python train.py --num_hidden_layers=9 --hidden_size=192 --num_attention_heads=6 --num_key_value_heads=6 --head_dim=32 --intermediate_size=512 --vocab_size=8192 --hidden_act="swiglu" --norm="rmsnorm" --norm_place="pre" --norm_eps=1e-06 --positions="rope" --rope_theta=10000.0 --rope_fraction=1.0 --qk_norm=false --attn_scale=0.177 --bias="none" --tie_word_embeddings=false --parallel_block=false --init="normal" --init_std_qkv=0.043 --init_std_o=0.0 --init_std_up=0.043 --init_std_down=0.0 --optimizer="adamw" --learning_rate=0.00183 --beta1=0.9 --beta2=0.95 --weight_decay=0.089 --lr_head=0.0054 --max_grad_norm=1.0 --warmup_steps=349 --schedule="wsd" --decay_fraction=0.695 --decay_shape="cos" --final_lr_fraction=0.0 --batch_tokens=32768 --max_seq_len=256 --doc_mask=false --train_tokens=124600000 --max_steps=3803 --dataset="wikipedia_en"
MLP neurons of a small language model. Each row is named by its layer, matrix (gate and up: input weights; down: output weights) and neuron, and shows model dimensions 16-143. Each number is 500 + 40 x the weight over its row's rms, rounded and kept within 0 to 999. Numbers have three digits each. A neuron's up and down rows have the sign that makes its largest values positive.
After each neuron's rows, "fires before" lists the tokens most often just after its 100 highest values on Wikipedia text that the model never trained on; "fires on" lists the tokens most often at its 100 highest values on Wikipedia text that the model never trained on.

L3.gate186:592457504498502463534431508516486460488523499437468532476506518503530508503416530545534501536495522507516575545502497503481495543540432425480516527545532504535500514481539534474524517450454533488528524503484522504485511456588495540491530530505490507555543445522465558507504586435533445501470485555531492445467489490518497525474493468535492598516445532506453551432504466640472547480458
L3.up186:557506514514486456481527432512455510454543513439468525500487523454528433491561574570467577442517512495514458526580498490465414457470425531553508562537569467534610408446484488498484522469505550475576522514469532442482475515540566514478505524494432392512493477516451534513528511535513469487416539463428483499493530512568425500540492447534484485596497475525516459457521530489476469519507
L3.down186:505457495578520546503535438436497514554518490474527519529433549473527466526480493454519551504609524509433519442456504497451499501487493451463530506512433558466526495433587546475513573468504435514533561515537479557492506551490521441478481490580468450441524446430535506468487462548531540574542451540531505457487511533543523491548503443498525551442484475516527401438482450493513487471461
fires before: "\n", "\n\n", "="
fires on: "="

L5.gate145:470576527546428559462404542561562529515522539482478576519544456498502531484510520517535570420532558510513480433515526470491433485538477489478542602538449523480521480551506562501529522518487535556519532443463547468543474544484487496510559497515412483515452555445492496488490467458487570507529465510525523554508553398459523477528553491538515459540499495496554446462578510530556454422494
L5.up145:560450505552529460491506461531436559540448482476493523448505506499544500496485523497385473553463522436475530431455528535484476554491496416494498511549491517439513414513482549460440477510512548534469509441465485472460554489492529439462481477557477442503513476497507434517454453489395489545518512554527501469542449509540467541458524483535475470517412522481442447573436411533592483479426
L5.down145:464461445525485585440437466527462540447455488496469650479474514478554497546450540537423467502457532501534511460475527486561510519463455480482501486506524534478555481436319513476518500529486479554450503449503573444455460518562519505569517508532506557468564578497554456476455509426452509493526523521494434540502458517488544526493513482521455469501453521490530414458444473567495461526463
fires before: "="
fires on: "=", "\n\n", "The", " The"

L5.gate224:499456523501514454470495486544508472505521536497605473492419519459572466458480434510547589478521516526537466480420513559501541497508460434498478505473507501455481522454538471562503481503544467521488510486526500527483437500428448513483465515480430500473524373508529493514508524526487486500487436541609369511536488495538479507527538540423524508503425522529466464502495503465508507487516
L5.up224:479501502541504412478509470544488489437544439440530501479455480506490541534518442435426510503579523519492426548487539577475440465508539455498446494502524558469492483496484415519562510452481511537456474520472476525433503488479551547536501463482517469454498431491560572520539454562452458537547461505568400468451457505492500569541532561466478528542485497485486535490393495454505497551522
L5.down224:462453486510525435563490481454503452452564559441534530575415506524457535479506442473467483482427526541466420482547481449451496494515490518524482496530501456490485477596462513517524521523539566562513523544501596530512534493490516537506571505504532459485490501488567471439442448520537509544524423493544493507476540455519439593485456436515450502560491489502534504518478509501506428586575
fires before: "-", ":"
fires on: "\n", "-"

L5.gate173:471509508529414497413459435514516546499442525470469515527493500483517511489433460477506518577531540482484507521535556519482538446528480520484561509487442530433511522433594516467518529464539507527481537463435560512544492518566499476495486491486371434452546516570444475479541421495548526537514506585555544459547423517457464512532470495471518479480451496572489511503524545500454539432491
L5.up173:515501563509486490531484432510428518539549504469500469477491461450541486523496542561536558517523594526581525545533459519508510486498550482430497576467562428550525498429524477553553445499481553560442480577421545491530529557514450525418550472484511394456463485492515495535531529475514486443570527506509489477482530531508511542533529516467492461514488429474459475497514505480528568502463
L5.down173:478456479513527473493450507473507452563526464415510447484520462524462479486477525512510461456410550458533492515527382529547465469579544491472545538564520491507579481458484564528503509452460562506450540495499554504546464495454545532465465517482476525450503503565463459523457516461528535488536489494533558411458556548495475513537479509550557422490504460565466566531501541418513622528456
fires before: " |", " ("
fires on: "8", "7", " /", " hold", " Labour", " Swing"

L3.gate95:483503508544459504546520556570560469546563489506522534491545562519533587450426470460472544461542501511517511508481521477525465487512496503510436505528488512525554522436502505456542450436462500610555529473526595520525506558494492441519463492504440500494506512441538475508482528500529515487517503479473563416467510508490453468511527514471541578497463469447525428451458539572516435459572
L3.up95:471473486460505484513452505499560437556449484489420454443576495505498523535432502491580523519500469557544506516386497516515532552470440458465523505500482509393507503521572484486430562569445538475524550505476510507546534499494462472506493541491389510515533502443496509470512501570421516499438485518529522460542381532552473507520458521436490546450401470501468539490507488574502454479523
L3.down95:516450500553563537561550501540537483521451468481471517502523498498516547514480477451422602503465484479517484468491508478465477494518483493517455553522505501536505496557563581464525516547502443532515529568445611490498476532533470440511521505476505466496498541403484397434486567520506478521465494515528491488515487516541462486440563474439546470480465426499456444447473501548460500455556
fires before: " |", " are", " is", " were"
fires on: " there", " Votes", " hold", " Swing", " There", " 18"

L3.gate17:519503443508447535511498482539444513517519435411493499441496530465500490494466470423528488527501438507606567518541495456557491514483554408498495476569477486496526520458597509510538503435466535555506588486441552518542475459524456555468514469461455467375499501509535483514516508439404432534496443493618514429403495496506500483540506507482505528568480504478524486422515568469435494540437
L3.up17:513564494491509447498431494568401516548522509500533504562420549458513525483495515485506578464469528509493506486567530512425435447623531476446473439498408476506507462520537388527499530434468527480511469503452531485550531519544484541540473531466494442466531437464458463477499516556507449486498450636498475534519476521496437519511403451460563483501507484504511489470536413436545487487521
L3.down17:441509472483466470504476488486498489553537503524457557515497534515578527619440520494485503517503475539543471465549525539601416545586561543544517384531485522491507497490529480485566532403507520548499573476493513455526435558503532511510456487571535512442463497463472486513521587541526485511483471529515501495431524515524404533548421476426542524501503504501540433513558526496530516429468
fires before: " (", ")", " |", "^"
fires on: " /", " ft", "loan", " Labour", " Time", " m"

L3.gate432:521493476460545558518460556464504456461459531570483515541497612472486479492442509519474500462463548464462496454511549527496440529465514492544559507424489522509473496501505472521495505538513580503452521550469513469529612506452476473492505438514455543621548536438507483489479551585407531467523525469484532488457418531459533526535530439502462520532512533527471524517492570526469444484500
L3.up432:511469492517521469469507541503491555566463542488462455453481448483533569496466555449543478500513426564543460531500485498534479550459473507540437556484517534497487443528474456534419430505464450484492526558481486430477487590513495534593467437513510538530559518477548482425578480516485507534517589484507534546460447584498499507470527480449500452523402475467498551519550538493489494523465
L3.down432:533476427518527395573452495482452436504427559515509556487457599540577468562490478433546512443545511426493470512568451566508475519487524478513474487509488484523444522523505588485505561560539555537495499539482499546477579491500525512461510542517518532545504479491550562401503520443445490479512578460528522469471481508488451476480493464473488484467549494489500477519547488502490472517451
fires before: "=", " is", " are", " were", ";", "–"
fires on: "=", " there", " There", " 3", " 4"

L5.gate5:495526479538501536466458535552510543460510511509501481529427475463596540468552493546512554425574488608479422493534518534540508475546476510418524511398490509508510489505534516510537394500562556454471500461535528513485461462458492588476530505536484461411494507476439503397544522505481474490500534537450393531508517470480437547467530489517441484491507516460457426458522511571473487471468
L5.up5:518483473499502544545497542506552496504522546462523531546470572464537555495568489432493504494516507549492511532531515531545526537546520564440556528448505536517495432506524537402537509474531496442478445530496493528506456477458486591547542497596538499442441456485473573436564511534490420423495525479494447529478523541502479473531538459427496534503546538496519513525505477533501560444407
L5.down5:490481474443496452465541477507493459517518478401482529489487505548458455488524508471492485488497410583437521517511541480587476532511489545459504471470538518574483445473480552519391523491457496492543483595503455515499453466508534480566502497495486498494467513549467536589484471514531508477437477543542493498498528494536519499439506454419540472486553478533521557449503422446533475553439
fires before: "-", " a", " an", "19", " the"
fires on: "\n", ",", " (", " is", " was"

L5.gate315:558509542609470573502471596496507518439477497468562552563489533466479494438521551481489486454496495475449473557537521520564502518498426484518462438458539453536555441471551477519464498458487479528533475478422492492428481455550522489506481529437515492526488514497513508503526493444495506510459510456533414485493541468466488437501428518507541527470501495503481525514458432551495513404454
L5.up315:517483527565518469500457443503471493390448531467491542513507430436503479459481505488530500496541487476516576451508465523520473551495461509528530460527502441502534492434558526447428456468480478493543568491484496461561609468499529488484493522446494461479479489529410539513469475544501542493439468528557448533491625422490456524495421549526505433436473515493510476523474510533512482496446
L5.down315:494496495579412485498543467516533493513531493489503511520471508408472487476576503531387531524530546480449546496499532528520470467416413444510512505561499450518510526502427484508513536516548454536523539516484473517490412501493532485426530545497557510464475545448564587502513461494436380556536426501527457474509453484455508465476539494532558526469503515466568428482409513501468449500527
fires before: "="
fires on: "="

L5.gate219:596495508513472341540478564547487542480514549568448490523514501446528483523490476515501506498508540535486513529546503504474534531488466470511495490356486435401510520476515527522450508453489451482512544502499478519495505450463486428465517589538477501492490509516459521494545528500421467489479511476471452509539449479514437571530555504552505505443437506522439491504521526573516486517483
L5.up219:579449548506447383553509496508569475502510438508485526584495458537445480549476514464452496496530454519418528512535503531530496514504507576466468486436496573453575424551461500465463553442478481571494490537485517460518521411558522461550549529462530568505466509473516532541468489532476493479510484463435580519531487478507456560518459482494511562465513498540494500594497575485517516467561
L5.down219:506489527548545549584488474515509479495504500450467498495570514506427506451512523501414528407475482510448538551480564493486472466539569513449496462608512525512530526496485513471499496516530498557452572485475498471448557488531540488511513549409431515499485475508588498526530469468525449539505434467583523471472500469502526481577451506430520512502494486486554557448457471409516526466499
fires before: "=", "der", "b", ",", "'", "kins"
fires on: "=", "ss", "b", "roe", "ine"

L5.gate94:550506517541557502520472524467521563489488508431544498417450533510541426528484493521505488565452547503470528473460504505543366529502474484490501443484498476461527474470579508548555485474509540448550547452492507580500429485516507494464559480514508476419591476614445535492454570510453497472481533540542496548474446518488513449491473558453470504502471543570484493431450544527515458542513
L5.up94:445443515547521498500427509461429481505497466524556414550481559502511499522560525499436547535474499534555547591468510502527479539495513512436475485428544400498460482496472549517555454526504502480545495551542514545398457438429431501428515497490559555517516466561505503498526491526560434480515522451550466473470556482466466520541553489526470461490503535527504492513505468538432483498439
L5.down94:473449490459518517555557500605492452446462514486516452526500508470554522546526447472438504507500503463507498535506557525508458512475436513461488505442526472573450481529518587520468528517540495474539510548507516483504560419454551538508568519548588541481470472524511537466494534563462500537479460563502506412486520470482504465585489426479475525505510528504514518494498478530504547516433
fires before: "-"
fires on: "\n"

L5.gate494:517529479508455486486490443526409579461460490479494489530428441480438445551545446490500524512503511473513483538487547464546518513536470495528552527502524451523475419511555466500604493519584452435477506490543551497459449402604537502500518521521493439526531435492455475444463453583510463552529554578445554498489502498487530476543483495526538471528492525561523501447511495502503474474450
L5.up494:469420544487525535622447472483464523479553479495490487512481503491553476530555494493489450611564506579569498507444513605528450550541502483464511493521499521486492448453548481539518530523501469522547523568520503463471505485438502481505493492508463494490552498604512498513521422479477477474546492483521455529529497525504487519540519501454525467507506509541452578498558534520467508491484
L5.down494:475445439529485413566493434533489475461431477447476480574519464505432523516549455486507553524469509556500534441591484465549516521476443506469481464459527490474463431502466574546472508460555475426512570563465529462523479476499519502491516456552594495516465491498470545484476576520518528436525515522534491505438586411474536505541468451520420513495496488502501451441509454565481450499491
fires before: "-"
fires on: "\n", "|"

L3.gate189:532567526477450565476515551515540486501478487514454527442543527490520464457527623521450583474511579494436463538461500497468528472445507512499486506476479476498486453532424534404508497455480420543471470491457537484473507542496523566498455524547474471503461560530582460503523552489577467511469494446482534443494569462501452540506487485506464551426463507512472532498479435492489527427521
L3.up189:534530420539501477559532506512554516539450464508507488549582548583505441480541502508495507543481517451455567428500463498468492500474516522482431553492520482423547521488515491455459499528491540512516518445453533495471475496542530452532595559518494549476538520531450501520586517535472468507505504539524508535525485474527551502513506473522487539522462533498475506541475575564431441527480
L3.down189:455451449539462468508533521485464421529496462489477467552446526425450519511482488470471471463477535518480505482472483485544548524487564503448506520607511485527512534471578489495577460553468495463570574534514552498406470491467512478497470538505543492467518532459471416453442503566440473548445439481527495522453545371529480443546485517465521555601489474451523471470537487512437520460464
fires before: "=", "\n", "\n\n"
fires on: "="